MLP neurons of a small language model. Each row is named by its layer, matrix (up: input weights) and neuron, and shows model dimensions 16-143. Each number is 128 + 24 x the weight over its row's rms, rounded and kept within 0 to 255.
After each neuron's rows, "fires in" lists the words (lower case) most often at its 100 highest values on Wikipedia text that the model never trained on.

L3.up525 [118 121 172  80 116  97 133 136 177 151 137 118 100 108  90  99 135 146 138 142 148 132  99 110 169 136 160 144 136 151 114 123  94 131 119 145 126 148 161  97 114 127 128 184 154 114 119 138 146 171 149 151 147 109  84 126  94 108 144 133 136 143 173 144  97  76 106 134 120 143 116  83 193 125 137  93 155 162 176 151 170 128 148 139 133  87 152 106 148 104 134  94  94 173 132 118 126 119 118 136 134 110 132 121 139  82  99  90 117 136 121 132 140 138 176 140 154 138 166 166 116 151 127 135 132 101 108 106]
fires in: "a", "auxiliary"

L9.up198 [ 99 157 116 103  77 142 111 148 154 169 143 109 156 117  95 147 153 120 146 113 132 162 137 137 159 106  93 134 145 165 150  97 144 139 127 125 139 104  93 118 126 123 130 152  85 118 105 154 103 147 166 161 141 151 105 119 121 131 154 144  98 130 142 162  87 116 122 139 138 182 144 101 165 140 148 149 110 155 147 129 160 105 113 149 139 136 139 112 166 114 126 132 165 150 162 109 132 118  88 141  81 138 107 166 147 114 120 167  99 120 107 115 122 132 122 126 173 122 134 135  81 113 113 138  92 127  98  74]
fires in: "a", "in"

L4.up374 [140 107 126  97 127 140 132 153 110 174 108 138 152 125 103 138 184 145 123 137 121 155 124 185 157 138 148 110 110  96 130 132 141 117 148 106 120 128 160  68 140 144  89 146 142 125 116 159 122 109 131 140 129 190 130 116 145 129 130 139 154 128 116 135 124 151 135 142 104 174 145 118 155 107 159 136 118 147  93 126 110 132 124 122 132  88  96 135 126  90 165 151  74 169 130  92 132 120 128 168 138 118 167 108 146 119 130 106  86 102 123 147  84 135 154 104 127 183 150  90  97 146  81  89 136 109 140 126]
fires in: "of"

L6.up521 [120 116 108 141 128 113 109 143 123 142 127 135 100 111 154 158 114 135 132 123 132 189 148 105 144 155 149 136 126 111 125 118 125 116  96 157 126  88 171 144 108  70 128 127 143 126 150 132 115 124 138 142 124 142 167 144 132 137 158 149 120  79 132 125 126 123 116  91 112 169 133 149 152 133 159  95 157 135 123 148 105 134 105 126 159 140  93  96 124  84 155 130  95  83 133  83 127 151 136 112 115 182 139 103 127 115  83 120 198  91 125 101  91 120 110 105 160 170 162 168  84 150  91 138 126 156 101 101]
fires in: "that", "to", "which", "it"

L4.up436 [141 121 156 131 104 134 119 119 120 156 122 109 103 116 102 148 136 152 150 144 132 123  96  79 142 109 118 126 132 155 133 142 111 113 126 140 123 116 181 101  95 138 104 128 182 127 125 122 166 169 105 142 158 102 107 122  91  81 153 154  96 123 158 159  82  87 100 101 126 131 122 119 118 125 170  96 161 165 139 126 150  77 162 169 151 100 136 102  73 138  97 122 136  69 133 132  88 130  82 129 137 128 124 133 185 134 123 147 152 141 120 135 137 128 125 137 162 142 101 151 137 168 142 150 114 132 119 144]
fires in: "18", "a", "15", "an"

L10.up443 [112 127 109 126 139 104 104 164 138 131 158 130 175  98 130 131 172 106 142 108 130 131 139 103 140 124  82 100 119 152 115 135 110 110 100 109 135 160 153 142  99 106 161 141 144 105  86 133 171 157 111 151 163 113 111 116 134 102 165 178 116 126 205 109 101 122 137 129 141 127 109 120 126  91 113 185 143 119 120 109 107 120 105 144 154  81  88 129 139 145 143 157 106 132 158  75 108 110 112 144 141 120 156 146 108 139 103 134 157 100 135 119  86 130 120 119 118 102 147  76 128 170 123 117 142 127 120 150]
fires in: "as", "published", "made", "built", "written", "released"

L9.up633 [122 137  91 103 116 121 111 101 136 112 149  89 149  87 109 154 137 105 145 145 131 140 117  99 152 151 191 121 142 103 141  93 138  81 125 141  98 102 154 113  90 137 132 147 116 122  87 132 141 152 129 159 159 111  98 130 159 138 173 166  91 110 124 129 137 111 114 110 141 133 108  99 162 127 141 125 111 130 143 121 163 151 119 153 112 117 201  85 135  89 105 164 131 130 175 160 112 126  85 148 101 129 152 134 123 117 116 128 129 161 107 139 152 117 158  85 167 126 137 103 140 117  95 171 169 100 130 144]
fires in: "a"

L3.up331 [145 133 146 142 104 100 115 174 158 169 126 104 104 124 125 134 108  84 130 152 123 132 159 120 125 107 148 126 123 125 158 164 139  95 147 169 109 149 158  93 122 134 156 139 138 122 110 146 148 162 147 108 149 149 125 126 162 132 116 179 151 127 159 108 157 108 115 118 108 196 132  65 125 131 143 130 134 138 124 161 108 129 134 138 131 118 106 129 140 132 128  98 116 140  82 121 164 117 140 103 139 178 129 149 109 128  93 148 145  65 136 132 100  78 180 115 147 113 180 111  84 162 113 121 119 143 118  90]
fires in: "that", "because", "to"

L3.up257 [133 141 144 112 172 124 191 150 124 158 123 128 135 123  94 115 131 154 137 183 163 145 113 124 195 124 140 138 159 145 168 107  93 140 132 150 116 115 151  92  78 139 103 192 134 137 156 132 147 122 144 158 124 138 114 124 114 142 139 122 117 118 105 151 108 141 108 100 140 160 151 110 114  94 150 126 139 143 138 137  99 123 108 113 161 140 104  82 124 164 156 111 131 116 127 130 175 113 119 156 125 140  85 160 113 161 121 127 118 127 116 118 114 108  93 116 139 134 158 129 121 176 104 151 128 106 128  99]
fires in: "of", "into", "on", "to", "by"

L3.up358 [143 109 137 102 143  93 138 156  88 122 143 129 107 155 121  88 162 134 145  82 127 130 121 142 172 113 154 111 151 100 168 127 114 152 132 124 125 145 133  97 118 103 111 181 126 151 118 128 134 137 131 138 144 163 128 100 129 156 138 110 161 158 106 147 102 130 113 135 109 181 151 119 167 102 120 133  99 158 100 134 123 141 128 121 166  77 135 109  90 157 134 129 133 144 149 153 135 107 137 133 136 120 169 111 121 154 118  98  92 118 119 176 160 103 102  86 150 151 138 157 107 145  93 168 138 155 101 102]
fires in: "of", "found", "nuclear"

L8.up296 [134 106 115 121 105 105 113 137 148 103 123 143 183 124 131 119 123 177 134 111 132 122 103  94 167 109 128 104  92 123 118 144 124 161 126 133 118 186 101 106  98 121 134 151 181 126 145 144  96 129 146 170 126 193 131 133 152 131 191 132  74 113 122 161 125  61 132 122 165 180 177 142 116 126 139 120 127 146 100  94 107 112 121 135 137 133 142  74 105 129 139 133 117 144 136 137 133 144 104 108 159 118 117 110 113 135 111 169 101 144  77 132  86 115 131 151 158 125 125 144  89 156 107 121 133  96 104 151]
fires in: "an"

L10.up227 [134 114 117 106 102 120 118 111 139 149 140 130  99 143 163 140 132 142 140 105 137 122 125 148 138 150 176  79 146 102 103 100  93  92 162 106 148 154 175 138  52 106 130 147 122 127 139 124  95 102 116  95 102 109 165 102 123 171 152 153 165 142 189 117 123 124 120  92 113 133 123 143 148 156 128  91 144 133 139 143 100 128 115 141 122 104 117  74 152  80 177 139 132 139 128 125  93 196 112 123 126 154 149 140 138 155 100 109  90 129 110 133 136 108 156 120 151 156 141 116 156 113  94 148 165 114 149 120]
fires in: "it", "series", "episode", "that"

L3.up624 [156 117  88 138 135  96 100 117 118 159 120 117 115 151 118 159 117 147 142  81 136 137 123 137 110 143 170 164 130 108 165  99  93  90 126 118 139 133  90 161 113  94 100 125 117  98 157 141 121 180 115 143  89 122 124 144 129 169 185 152  75 146 176 118 137 157  93 101 120 153 131 101 147 136 131 122 147 124 169 132 101 100 131 141 113  96 107 125 134 116 178 106  85 137 129 144 125 115 141 119 118 153 168 112 150 116  93 177 122 142 170 131 103 149 149 115 132 159 145  98 138 114 131 136 168 128 119 112]
fires in: "that", "this", "which", "it"

L3.up107 [101 127 123 130 130  93  97 160 118 185 129 137 118  75 136  95 106 141 151 165 150 128 129 149 149  82 173 158 128 129 131 151 114 123 107 123 119 130 156 106 129 131 136 161 162 120 110 202 109 140 116 177 123  99  91 113 104 133 134 132 119 109 145 129 125 140 107 126 118 157 130  96 147 150 127 128  88 167  98 127 132  96 136 147 124 139 139 131 172 158 147  88 154 133 110 168 162 160 115 109 130 162 122 109 139 109 108 150 148 120  92 158 158 134 110 113 177 129 171 156  82 143 113 131 132 135 109 126]
fires in: "is", "being", "of", "from", "negotiations", "were"

L8.up570 [133 120  74 114 132 110 162 153 128 101 149 120 106 145 176 156 118  96 139 120  93 135 103 115 149 134 144 101  52 148 138 148  82 113 151 159 115 114 150 111  88  88 139 131 166 119 111 158 116 149 133 127 158 133 140 102 138 108 172 212 105 109 147 147 133 127 157 114 139 143  76 117 136  82 156 130 175 163  93  97 123 102 132 155 146 103 125  93 117  97 110 149 132 134 134 144 149  98 155 119 158 143 113 120  73 138 127 122 102 150 119 128 102 139 117 136 149 169 154 109 138 106 137 137 166 122 111 153]
fires in: "as", "the", "a", "an"

L4.up598 [111 128 106  97 107 116 115 174 136 167 130 122 105 123 145 121 128  97 151 130 125 151 146 115 100 130 160 116 125 112  97 135 113 131 160 168 131 165 125 135  68 119 158 141 147 116 123 140 134 146 162 124 108 108  76  86 126  98 164 138  88 159 143 196  84  91  73 155 120 136 114  98 128 101 132 133  96 145 168 157  93 105 114  91 174 119 124 127 110 173 149 151 143 122 131 144 131  98 151 101 124 138 130 170 125 138 144 124 155 157  79 141 151 101 114 130 133 118 182 144  87 157 144 139 135 128  97  93]
fires in: "from", "of"

L4.up136 [170  78 111  65 107 113 136 128 176 134 159 121 144 123 138 144 131 144 175 120 108 133 121 111 132 105 118 102 100 148 155 150  95 107 122 170 136 107 126 114  72 125 168 157 124 128 109 155 140 132 124 160 130 101  95 125 123 100 157 130 115 108 155 159 117 114 140  63 118 156 128 133 105  70 154 116 134 160 111 117  96 133 143  75 160 131 134 110 155 119 111 134 131 111 130  94 108  98 124 116 121 115 154 160 103 142 113 128 120 153 118 145 107 135 132  97 153 175 186 156  97 159 127 145 153 115  91 122]
fires in: "made", "used", "held", "first", "won", "released"

L8.up108 [126 112 154 134 130 100 139 123 154 143 164 100 131  93 136 168 139 145 142 122 114 146 146 136 162 132 140 106 115 113 108 153 157 142 163 129 125 147 150  95 102 117 148 171 157 168 149 117 124 150 103 145 117 157 150 163 122  94 148 164  86 103 180 141 116  99 140  86 137 139 189 100 107 156 138 108 117 158  95 139 115 124 143 118 128 168 133  85 136  91 117 102 140 125 131 107 124 180 120 118 122  99  96 123 117 174  97 118 112 169 107 122 121 111 127 114 153 123 134 116  66 133 132 119 129  71  86 120]
fires in: "an", "anomia"

L10.up354 [117 113 110 110 132  98 122 165 111 154 135 106 127  97  94 144 125 188 154 108 125 121 121 103 139  77 166 115 126 127 157 151 160 139 107 112 105 151 105 142 111 169 129 171 163 144 108 109 106 130  95 189 108 130 134 126  93 147 148 146 135 145  85 115 139 147 163  84 136 127 154 145 107 145 168 161 141 127 143 126 125  89 107 162 119 119 159 116 128  98 132 121 144 131 143 188 103 130 122 107 173 140 145  99 113 123  67 165 143 122 145 137  83 141 140 121  88 121 155 126 126 146 111 156 130  85 147 105]
fires in: "4", "17", "3", "15", "18", "14"

L3.up596 [161 101 137 130 162 106 125 108 159 183 144 110 102 135 101 152  99 121 150 130 110 119 132 139 124 153 144 146 170 125 167 106 108 126 160 156  88 125 213 133 128 120 113 182 119 129  90 150 122 141 136  87 121 124 108 115 123 169 137 163 105 122 139 143 122 138 108  95 138 160 113  76 122 130 145 117 120 107 140 117  87 140 122 111 123 108 133 128  90 122 120 123  74 117 146 110 138 156 197 111 130 118  97 146 136 121 130 126 152 141 134 130 100  90 125 102 152 138 163 105 108 174 124 166 118 146  98 108]
fires in: "which", "that", "it", "this", "km"

L3.up3 [125 123 130  98 118  80  86 118 131 138 156 118 121 115 128 122 122 148 172 113 111 162 148  76 128 127 137  88  96 108 170 161 100 132 136 128 102 115 111 124 108  86 152 149 129 147 116 164 150 142 147 100 118 110 111 100 158 155 172 143 151  93 153 131 103 147 135 131  95 156 168 128 126  72 168 167 154 137 157 114 101  88  98 129 110 103 118 121 146 120 150  92 122 144 141 141 106 121 153  99 135 145 127 169 108  94 122  89 102 174 106 132 137 138 125 122 150 167 164 136  82 189 110 121 153 138 109 138]
fires in: "used", "information", "code", "term", "refer", "means"

L10.up414 [140 145 152 113  64 116 149 163 111  98 138 112 113 100  77 115 167 192 116 154 112 145 139 122 161 134 145 136 154 128 146 154 132 102 107 127 122 123 142 118 131 106 132 129 122 137 110 162 144 144 129 126 124 112 115 129 143 139 151 117 120 131 152 128  93 125 122  87 146 127 148 136 112 149 143 141 172 183 177 113 122  90  97 107 160 103 123  62 104  89 160  95 113  85  80 171 146 127 126 160 165 105 114  99 104 109 122 148 125 135 119 115 107 157  72 120 150 151 173 138 123 157 118 172 139 136 164 148]
fires in: "as", "5", "4", "3", "where"